Weights of a small transformer language model: 5 heads of 32, untied embeddings.
MLP neurons of a small language model. Each row is named by its layer, matrix (down: output weights) and neuron, and shows model dimensions 0-159. Each number is 500 + 50 x the weight over its row's rms, rounded and kept within 0 to 999. Numbers have three digits each.
A block is one neuron, or neurons of one layer that tend to fire together. After each block is what it responds to, as a language model described it from the Wikipedia text at the highest values.

L7.down1:447579501402565482498517568420557564597532575535553511417466492453527498473466514547511513525543497522389553548484447587553471502501543579468502417462448467581577408566541450470444532517501495547474470539442534534521491464476474506452515502501481430580445503527466434532545570481508427427563455457478499557530420531553473565484514693414495527581481486521521410557500440441506430553506422546544487414505502537437546526509527507504401535507485481430531445439528481488432509506536405
L7.down6:476411416537454568564504602542558523435464550560495548478474416465472476518489502494531434501444631524403520511520445357443541563499531552411488486483472449465555420590526394441411486521558538549461536488537525461470496516556463507520571498484581453517478432511445496499414524471521465510570487410533387552502517557450495459506609530515532463530513447493508475572463496575571495441517506484592475576446498488530548517491502406518498401526549539485486422560422430525458489552509484
L7.down44:506561562451545594530494524561517357506461547507387505477490472518424489495442455608427498509526431579498494551437526530493484523396469494511467576440579446471454499481540462313474527416464530402506553575496470510600498519402527543584463568552479558465470438477483531517471555472466523456489516524491505494520621504504487480558526505425482478479438581559507481460570512578451459495511507507507519435599511477422500498604517514564472532578465466528435496586526545482516457523474509
L7.down46:528545561566505515497474488467513590476473584460538490499554472485376444574503525515496405455549554574432527501477434457489618434455464550504569437508489417502484476542379464490523429479454474610460548473527480430512532399507567397531501468470506540492465542539411558557563614498502624574502539494450528440489480477531561490459519499517466442521375457557511522424545550425502517479534506587516609519514470508453549488544452428538509528494438551498512394463452474528559479486522485
L7.down49:482438533478529557550485576631484502473516562455446491478431508488550519481531555585432543452493493479472517540520432518599555491482570521465406445505492541537484478578478518491490411445465543539532441595441532479489504513417491477503424510516539376499545506524515541457582511586443513432493479525481517544444485517451493439520506571532372526602527479486524483484429353487525496513491523503552531505317573519450475519572500526517531454452471498481480507519566546568446453620594441
L7.down63:525504444548622491502513454414452513443457458644471437487557499519532535483550525375597546503542461516473474535501568428451523531442483505539474512515522515510520556541526501488494443580544546444427412517458493508548482522514510515502368500479543442563441577521517586559462490487531515523456475555556483502398488520525533431602496499447550430397455388502427558534548543426480528511482549380473524438506518475564562536539470493440535525449450534486470412512505396547395547542472515
L7.down72:514448441544564470579472572497485591513532518587542443428451525486573518534451596562573482508571548487460522565485464487514606574512520530382424550549495453438543411448575459525477515495510536536408546547427432501486501544530458499526510484454418421540436463554465547537478463513586523533461453507473464535488469540500397529558507495471533580618514468524500492607425433460553420484499377471522480475480538529445525470493442475518450436585490527512443476546463504452393508515584437
L7.down80:467588524420435540577415585538528471472525480392514523530529492501448543541522522528521446531496532450502536406600474536525473460457511495468488487515484466522445443535537540463516477546437419517526537404452542502480390560522471493525411582483519499490412486512477497597519539497487471575581568491515497546537488499612495461472455435455466498503358430468505473450430437593460523490527522562494519542594459532506519456539502447582493489452586415511576521501365479495536641572468536
L7.down82:499476416484571502523619464513483542496498514506725467539522462483479539504540471553499494511513441531419468481513440539551496467537523477447505519422477636579463492470570595433529492533427504555460543524512486436478498490559560492502445509496443564485493559441524476525596549486467444390490495509497411443451480451445492513576483517530478485411432490490475520513509541355479522555539451491492545504478470505464515550458534576480487522469456368457597474526502573631503451525448540
L7.down125:416519452488569453571489497479448517399484484550448508501354521501529475454415486550440499563512547603515454499564490553515573508535485565551526627426530509476583486480395520586387518438515500492470414458522544479523469471521484546540522565465563506381488425550466486612444524534573440501534498592537426560509501474603483457485464478581459546445492523446555470528513496511450499556520556544490477510539528483419568506533477478452493557533458487583516542514366477426452520540527469
L7.down153:472501547491521458570518548458496565541564494621613559466448500464387504544441552566546439495572506493421433493525510551522464494459542607478526470463569304522550412603524530485479535508456523532514459502530539468566471448447506445552477493532519479530435536512555506540547519520469504588581487502450446505512474567647471559528497488504418465582466468590545467498449498504527465562507505505484425529470546501419429493429443409514521485475460426479547475535419481426475534542466463
L7.down183:498512529491418506437464597570548403510498488535493510463398434456443537533545542642537419497501502517524542430547546534582410551548464438454537492472559457516480566452460567496506496457488470535551434536478574504509482478472523436539482572475578558455475488421537437490460535483542488449573491514445520501506552488502466441465449508571373568513451570564585522492548449455438549579529516478506432397540423452477529534550536467455396491495550528478449480593441478571522615497521410
L7.down232:536496491490470569405479544519524531512408411614535548487518507545480435560456445505516435458363522536492374549546486501487511589584408515482508481467479396496509503465490482531500475588409426574470521515445480475518562513610545518519512451551436490508474508521543485542476452508558540463420475441509532465566550576486493534469610430572470474457544459462488566570422476511549440508489525527468464527488570485539475437393517469492400562528549522560476528531446643520499498499397484
L7.down264:465463479529526542530594482542545546513506552538504514444531462520495558457594488485567454510511487476421475563515480539532531535530491605496576551385636462415555510501561481529419490483509473510441544560504526523527543544470497384526469546456524539601469475478547544594433507457595502409504472489535346477496493531471462478566569505483419442577505461518530410499485442518448495478506518603595447570509544399411523420583496545465455482502454500470500474467491441523439437568435476
L7.down272:470446501502430524455515509535617486538556520467504662487500445534484563455389440521521485558506538504509612572461419471450503461525445507471471531445500496546590589567464481595529537491643507497517526558471461499472470496501439478490433642403510485603498482482585542497533510481560521535519459505538511558426521568547567490481542444464453443534480479584451470569399403550517456502542512499482414516542539512515457498469491427490554477416425491431453478522569489454489549517462553
L7.down285:567516505485517522501643502361517535477485533442460444450493468451579541453514525509473542399541420486443577483441413464513529425446507480485580512477511537490541521503511521445459578552534515527524525523516422426587483445569489493496418448521503474569511459539429465586582547544483491540471506496512613568405504526472592501520444512505449461451431521615426470486408424395461490470509530561554503436534442550480546502516563471618526544463416479534482563460487528438560546538491511
Description: Fires on tokens that close a structural line: the last digit of decimal coordinates before °N, closing == of section headings, and newlines ending table rows.

L5.down43:401527431568541452520443437505560542485521545599456438485526434581436387482433534467514553570604486503497469443529456525439569452470549381542434559515520464512476556479499530504443527434537514575508553488546521532465541479504495485509603560527473451502546487534489468460490458538544480491536488488555577527561420478499540486499506464431492553548556558389503492495476447345413475466465497488541498578493619533455507536426501552451470469521492592527459510520439567425456354468527524
Description: Digit or capital-letter fragments in the middle of unspaced strings: coordinate parts like °N or °W, ID numbers, years, SMILES code, and words run together such as GermanicNorth.

L11.down26:499502474442439512484501512522468464567564577559596522496545512505616407507591437579512438510604546501458469531523473549534460495523438519524485475500504579476506503496554478486477467466547575511509409518503494504392505492423541305495478559542409525497500492544523497425461546498546522492501535475486526459476458522522609439460443532435436558543451590512522495585512527494471502465487454607468553602500553500447503482517483543537393487461485397381521515583390503547510518536516429
L11.down53:502500495496505448511529526555469530443412508499736498469528515482546478487485513427522446509487446512510492551494498603603422455489535506500432514459433762494531400475524539452587557539498502509508435450442530521453454568528531553494550481437508450569504536574543476482416466556478411479502473516513482481481497493557399472531471549428583488415464499532498512517489500526538434515506472519466486505502482504503501500565506451464515462555544487465513529503397502474518566481424432
L11.down150:527518403500504471468490491466507532431482609537672498499591558513491392458421408605447439558499509483529583523489450511617379511519514565548473421438440655503483593510452473430495557567466567498596488516466466621488520448538461441456457537521468542481487489511545498483474500581440502588493494436507444498479485471488496371501451537498445498522489528567479557481415491502500466553553547518529504554483550477532518525484496471486447527454458511497501515437515532417557522511480475
L11.down301:471510462566535498532519467469491482529548493457895470463439506455472569455440513537451543508528495512504491513475450470504546475443494468454411468497501687576474469429546512493459472556507456528516558546481448497505505515452517500454479447437521494516538507491556560505539484441537514469532488525497512494469510539428525523531496480615615531496464554483514494473493483477561493508524498526482488546513495500484507520508493467514485493512505487445460415481492519559455477438446501
Description: Periods and closing quote-plus-period tokens that end sentences, especially after quoted reviews or titles, e.g. "collection." or "role".; also mid-word pieces like ro in approximately.

L5.down68:521482484586561493466446486575504420515485438445681495508484561465511401492539532429522502468462486412529474581471541495523486534521551518553484457453506674473452456482486523529497476562422545445456474413537494496535405401569534452529472493486557497439509485456564529476604490537464474461521489515561499562381497455464447441524441468551515533540428480488476653510535459488457536484608529473440531497410505505538447521443488533472597480524506460467453511515445425489574490545471455
Description: Periods that close a sentence in Wikipedia prose, often just before a new sentence or line break, as in "released in July 2010." or "eastern Venezuela."; also some table-cell pipes and commas.

L7.down26:538466590464390447440473528493604450498524445530583452528493534522565574520516505539486457501477512480477625527535470505520535526406478454474468412535492513525472497706552496479547456432509518482516469509589498566482427494502447510453426580501495429508410554508529446500493432441504428607637470528533486498427500457453495450539492384550345444509560565488550512515492507562473566486509505452461495502537474472553529593487406533551478529477442518502490499488483509533518547483468467
L7.down61:526506530546550511516467536548433423495636474466653426539537526466395384454488585564418571537476482454465528547480528534514544531556508510518483468457542430502464447419582529497503493566520438512530543462508493529553493470542508516503427510396566446505540441439524541446510487501483527549519501517477614475500516465459516558446535488492418480521458412569478524394559407442465536500552529444407501442529503495417481558446483516437606607474544527475539534483590566468462521557463454
L7.down78:516501415433492527523482513460577483556606599591438573499530506442495542524524445567493571573458519529588565506491575495367501483496530467548529550470482373538422490501473455392608484501440452483525455464538398539579623496486488453514504493490495508457460471526585440515552479510488489516498523525477496556414467527507559463461455496448460467529495470481511447459554562520431526475485510515490436488453492411582503455341445543491600544581491510502515446391561511515452512537541472
L7.down92:552566483588479531506454490429460533538466504550451556493447416561519482551458532487444446445495478520505532472529419483539680495449513487531546498477563440530445472543437472544444387507506484518473544469478569457476423495500585461579458476514529533462554517481542581561565577555446593485543554360521552520491555497524592592407459506485427471527449546477609572428504472519522423479496477545498526553467581466499518442501465422569412513454481418536525477446529499551544517492445444
L7.down109:644489482507478526466569420478437541474443494462533411485486531503567450469517481461537512455493489551530438372523449440505443475485563571488512495484472631488565468529622598434597499482461479505489556523488519572524451387475587504455479435508479425518563537495534496522451568482588527493436435528497589469540447503429461498529497434416571543455386511502516508458429462466535493487498525455430532450568486562458481507465493567533497497550434595436622528546464530529568492495476454
L7.down152:534457487491555435467534481519515489396379385425690464477515464499507510506447463504401454484518479544504504466470555556477448501527545508476525481449402625495542471464625529536477519593501543514516499534487507454501480452544455481583452539481494494467541562528491580503456507452525537492500422544589571402465516417420492575477484505621557577468435505433493560473491439473519504488626492532460552450519475543511505558424565507610482537441505499497491512557522521524558459477476481
L7.down176:465367405544471504565492542462543486540478500577490465387498528532624422519492541509474449452557556649485512520497573505445522541394563509417505444560432364567588495502511437485546507549527539449476512475461530484471531511465417500493521523489531504466500438543447454526547522416483515599634468499549469512447451506462553432532503502550445511609515530505557567534468481460494550482463528482595457496496444491535486483469428429548443515511496487433442529539411428483472537476585491
L7.down179:585451500565538520548541485456624524518494525532543527423476549502444533426488493459490518449546553557439486436551484419496525503559529499503533529614453467546548559396660559456486447512448504594519505629480443463505464502502482464503468474534431580535537482537464419461568639474468413480473551480466488480610442492467435522536544464482556498481513347556472457412465501442521479445531487538490487456572516532457522467502457573446464506505526457517420525511421506510559523423497541
L7.down224:504474477459553530569537492426584562474522522570492562396446443446496482489519606551563467455587557534464533592476446464501493563436548581410477446556487436512587440492517429507476518567541531539429534591486460486469512474515421487499504534445551458572481433527468518558447563484514506463602478476469501547509452571552417511478570587495474530615467490486459458506536447525487423474516447550571429522481578538508462536505525405514494413532573483467473457552413389488472547599555449
L7.down226:500440440607468473536546481483601545453420469532565492501587549565490558482461549570502569474517505525459563532485572463452505405582537449540435569595442547506450457564543546548526497425561489456518580468453571445450438530464477524461518461425429491496498490542490387477493593533402542519516601507534589495536527447440424481481504498539474473398514500559541486465454505518464554502530411539498463444471522458502413500410492483446573430472587499589458626480524514492500564465531512
L7.down240:481478524546571483492446390507447461472345412396757515494530600521558445482518526494520448459499476477491432554510506525497471500474564461520501482545470735475482500464515598541488507531491535440474519462482472513485482471513477593566498512514493530417562472541502519476437536549521508487508489487519540446444494473478391546516460532564500520459512559482517580485487486480519520564624406506455507455558468462459469558493516549457535466495491498505495513525489533521527494487485495
L7.down251:441462532531505497464495402504442470468426409446751518520509582537526469505525512505489450457458406441513482515498487493570563427520577497512501484537460722446520483459531560594470499465471522453459549561557489492467354562500516532519459469473435526483532473493478542532499518513534561491468438484512452423488490457463483530556435543491539548464494548500519505471456448488475430519604519464496578525559471518486442559537523495508502497511429529450531556511570429513576513491456521
L7.down274:503487489519502517503401511545463427558470443341725495526502549511441460483509606531529584510500411488465478539461503474479499554521502483549460460442490533539431462445555598481519465573491487506528544510480439540510486417583505487523428454424574556491524485489538495463538498523452501472479535529460545526388527454456487552467578566485402504584430536519457553410525430465454472499597567458393474388496500534496508536437491516562550518500494476452529513458528498530521502548422530
L7.down292:461432520479488371507390468514483466481411467533723495472512551627590435531438525484527447489499511541473452535550504500470423541492585454497543492506397641504474444466526572490529561546534548498438447403460497535496484471507563568556566509547473536494503534588572469447439496611464481523468535475518497481433463451492428544489468563501495500485507499525477467455524506533591448563593489525491475429525507474423463529498547517467490456521487457470523493466402502565582529470482516
L7.down301:507464544471467442490426476490531534556465508603705510499551529551514459526480497512496455425494482515474499511543568599446440480424494547524523485563401643543566532469541515484499472532520577501488490417479478532492479432467504539547585549494454510468491491502459493413485504493488494515588513502452523425460531492523420496465487555462500470454424458536431579471522517516558446549731524536440495498580515511434414512440517477480465494552473437526559530524446478500567501414456464
L7.down303:490499490450546438513482575493415540480534484603519488463504579533523450537456505466469468531449424562570479458468548519485464483601515527532584577484502513427497454441485461540531484497504450580521466472519517514376603432471523436455559495475500519445528494470425508518493486497492467549486476436556449368521529509485444618540470628443483409462628488521533506528472562449552509468507564392503501606491521411539522441382549569488455458516559535448544517448556457519486424578562476
Description: Sentence-ending periods (also ." and ).), often before a paragraph break or new heading, plus pipe separators starting or dividing table rows.

L7.down25:468486552541514566514613523524454621521482465425608444501523485540475478435497381528498577529500509532506511440529488546470509408568484456570489504409515471436531520563508470486562478498499479529572418462562524518427533552473486456529491421483460511477414531384370415516536536404544456466534470535499434564548534544456500494536523552432473566526523482446488517526403484401539483509539503565571470523618462503561492483536502596474491495508414603505560536446527587457566436534512487
L7.down38:513585532475515473449483516526499505491492448567477491507549538490547465529469429574484447433428542481586510534564507546612461442480478546509491381480472521560504490561467554479551495557425519591450428440482524458524581467494598424470394584487517479520391552468525538408447561417508452573516450538589537539462593417517486482500461485475459536503522490430454519440556554395439602435502545523448463495536535517455474501560494505543469552426457438570520436551464491598512611502503460
L7.down67:555491530527497387384465563407369511495441483508516521515486567471446558523503547528538484471432512512379424610477475560460466549516449504547530509418430531481455518589583517538587410513480490553510494523499566512519547521489478530484460409440527539561525481507501496525461570488459602511504485402464461469522529498481502470495402541565522465554548515540411533527509566636547552478498549418432503367524539568527453559454418518468549527540562495500446447525520457423472508473524446
L7.down69:463508461479537540410546474481550533432499481435465541567524420469455414461460558623495546427483577477488530491487429520544454520519430518579559586530413515476551548579550530529476559448453501534623473579535518454536500475489511391451488545511519442491419505486462494513421562521531391501558524495481568414496487384588532576455493539573511528475513517480539523561474494515511535498498539508421513515516373529414546621507552465482410445485484492393549471483477474493465490476429586
L7.down83:509466548507447547455519479439446460463483466494491483587493528539503479571435479513466557498480506489532472504468465552492406585548463603550542322423446508464411551489504496465540525522493539617431358534483511525580597506569469619487480519475519567474499471511567521428511447425553462446466544503479468463472565520530461442471523540479353537639490533468570441473511544544426542563483523554510487472595530511491441471576570432492505505498478486522441452481500543474491519541432540
L7.down116:468558499505476476582444523461532573454537500427448532524536554485509390443542508480537526482548582433469575605453441508552545539445547523509546594572538541479606539553428464471519515495454440463572460456480480464549423504443524446465484568478520490473421441492498435405541479630436402572459542456453512574512572482608457459435475518423547500555542466512592605512483554525528427441537525562481506501545512504474517454598488540458436509485534393456484528529524466461495523525464412
L7.down139:499527448471484506503464555536455537483504459572503572484516489545468521504514545521442506511497492508517400500569429496492537528485563502447475495450445446560436495484487514488562397545497505473478510602493554374458527466477459454418461536496433465544380519512505392542448594514509473530670543438523457449591431439520486549516451445461519488442478444491460564624518543515508590489481550476521539417522482589585504487508461504634428542495608514584476491553532432476500468524399539
L7.down156:465569535512449515508459520399546608484461453569551499497477463479466430496468574406490447611451561514366573537506522567425477541525572522515519518451435380497522412575488486503556513443542497382460527531547540490533526479418436425495466582521454457577547526471545490459557477459453523513536476498421470483604563517500488491505507494520485390607548605537547477488474449528466502549495535547496504529623497518404528494434487544471502520545434502497449475512491519458505520502365551
L7.down163:549511501408413560547495503586514500515507494464491548527509509480506469515532559565483459509421585546489537470500531489483466533526511520496487475483546520491486509612598544478527466459523496527463411471429556454513550506461427423573371564482508546440471526512555515500495609419478460561456497589486566517522540474455510403483492408527325494515432395591477502422548491533473554570525443442514548460583554486470491480586462450540412451417520443527465474545455466522554613560520485
L7.down165:425541470487516450598535449466677566497463568559545497459502496487567452548452487383532536480497511460487460537496533611507522529446530517479462422519459438448514488460497571533533430533497461486484587522478487525485470469518605571457509512514484521572527503542640460574487429503439431464421472559485519481556536495371453541508540510498497431490461429469534520483523545644396586500508550500499491486445548431392491529513515482469586542503457490484448439511406470516541519439448453
L7.down175:463515438533474477531501567459476487605467471519501465548524507479434441487542597598446557546458481448460396484568520530511460478462485491532542454449505439589512528539493481474511449399423423602618577510434580554542500485438505569512447560480551428470540531501579472518425464566549522518573441466546508473482543475413594450392509577384417411550499546517570477449498423505471545492506544398504547514453452446503490530479522426498480418496507564567540519527481529545474546483530554
L7.down199:524472529556474596538413516477530453470575517478525499425408466561470550510431489499422540513507641416433474570527447488500474468577460422472555491411515516511504523475469475523497562494494391454535517501486515469484537525496403504618520475467494509536505437499523520549467548499490490592458530472500589480493499492583484567595508526452451456566493575475588478629544524504429521506475413428424567495500535513440496505601476396461541495532558601479521411477406424551545552451460507
L7.down235:548555448477484531492474496529372478513484431532547434536476521454568338475430414453446486490483578520515435463513523476492485602529450569554522477480428521540421471547437509546558512588456509523456475511439507443451630543476498500458396550497543472492490542481541477530504492446478460480434496483531604531495523578517516471445581573623385558513524542447583551490566513457384511450507527513424490444490526444480486549498560552504490547444451571595503489433449547499466549444536509
L7.down260:477573599581438486517510554438439518499477461537500527507442515411538477492394493491524410453488481465538418487544525460524565481503449521616516550506464487649538439510558504432486493499432392517509485516484578435503557511482555445476467563531497526486456556508523412499433480477510573486455471540599511643555483449487493527451475593483449544558450495467529484503459462471498405598529446532494516549531573461453403468559531431578424485555545474576491553458461531460444589540470571
L7.down281:534535467567426457542436506489528496564555466500440517546538481569493444470539518469557539499441476533526502431517533631425478518470502509477512503481502417517540481526502565453623566525444478455506411565510532532534449491524488538455366537503604441488518528517550413495461433546463492529516503533523521606593476561510501406491390372406442510470514449446545468503479427452493666490521580451474469494549553432416469485531506532475563535530543392501543510525445536505495541443447510
L7.down295:525493527412468598473570485457485647456493544583491487521487546502487530519477455501531516492624453524480523462482440455485463462499610426447566543557502462519390509471508485515527501468434501485495509570616353489553463468476424531482578442527474555473543500470454541457509550515469399608483548556477436515516531541426476517540471414603582503583554489530519470455429455522525487434493534558555536488524486492478461522408508433535504538441441535446521464534519495467616448432405541
Description: Nouns, or their first word pieces, completing set phrases in Wikipedia headings and stat lists, e.g. career record, personal life, final standings, total votes.

L11.down34:461475568478394559503573506492568581533442516585564544580565470496453575509555464480508410532524444476407542477557504470522496549476464557440560569407610489539521446591411427438477538461515475436490526515543554468553610494467452467564516472540600427472527482418474524531497569465531509453564405482481471522561441506583439436515529517552443582488511490460430543549458506535465490479491583508407420486510540459501449530535488458564468447451549455617508527542481476449459537518427513
L11.down199:428538482468538467436526512490459500489506435668539527459652462548401505556467465555552461470534498490441495495547490545577547519439517590504492498467486315526503521534521518498506431488486533535558518573541525482450498506500500438530455472437452431418487507491470571471561545470531503443538456536483514542502427543563521562511535457466392472528451410451432541506518436470585385494556485499508455599605547511487485573551494487453435501556465445523535482530507550433485474612484557
L11.down214:488540418483507508536483446547473500492512548509556501491539457609403497518542605595540464445549517484360500520526547493541557451456483563509522502467502405483579523493481485485537474533448588562489499463564452394509534452553476456605491525501546453490485509492497518526528587488452492579621468551474508497479394487588435509421434509500447568506427495489367527527502413406494440481522502500485449538545648485489483489518446426536548508540519432592508486555443521442531576565458468
L11.down279:486481552477530464554478436516421535581482479590689445471492507548416472554476544505455429491496486490403513538551484517476495488497531492515491509433478427501622340521569542453461419542492518630524508449525512444460554447474442474545498556529479474566526501532506528570518488501480492476607556530475505432480490492578509420496429587483527507552440449458475580437467484503553452501564549554456466517543552417373508535457462487539474437456529517435534533566470502485558584470431494
Description: Fires on the closing token of a structural line: final pipes and line breaks after table rows, closing == or === of section headings, and the break after a title or paragraph.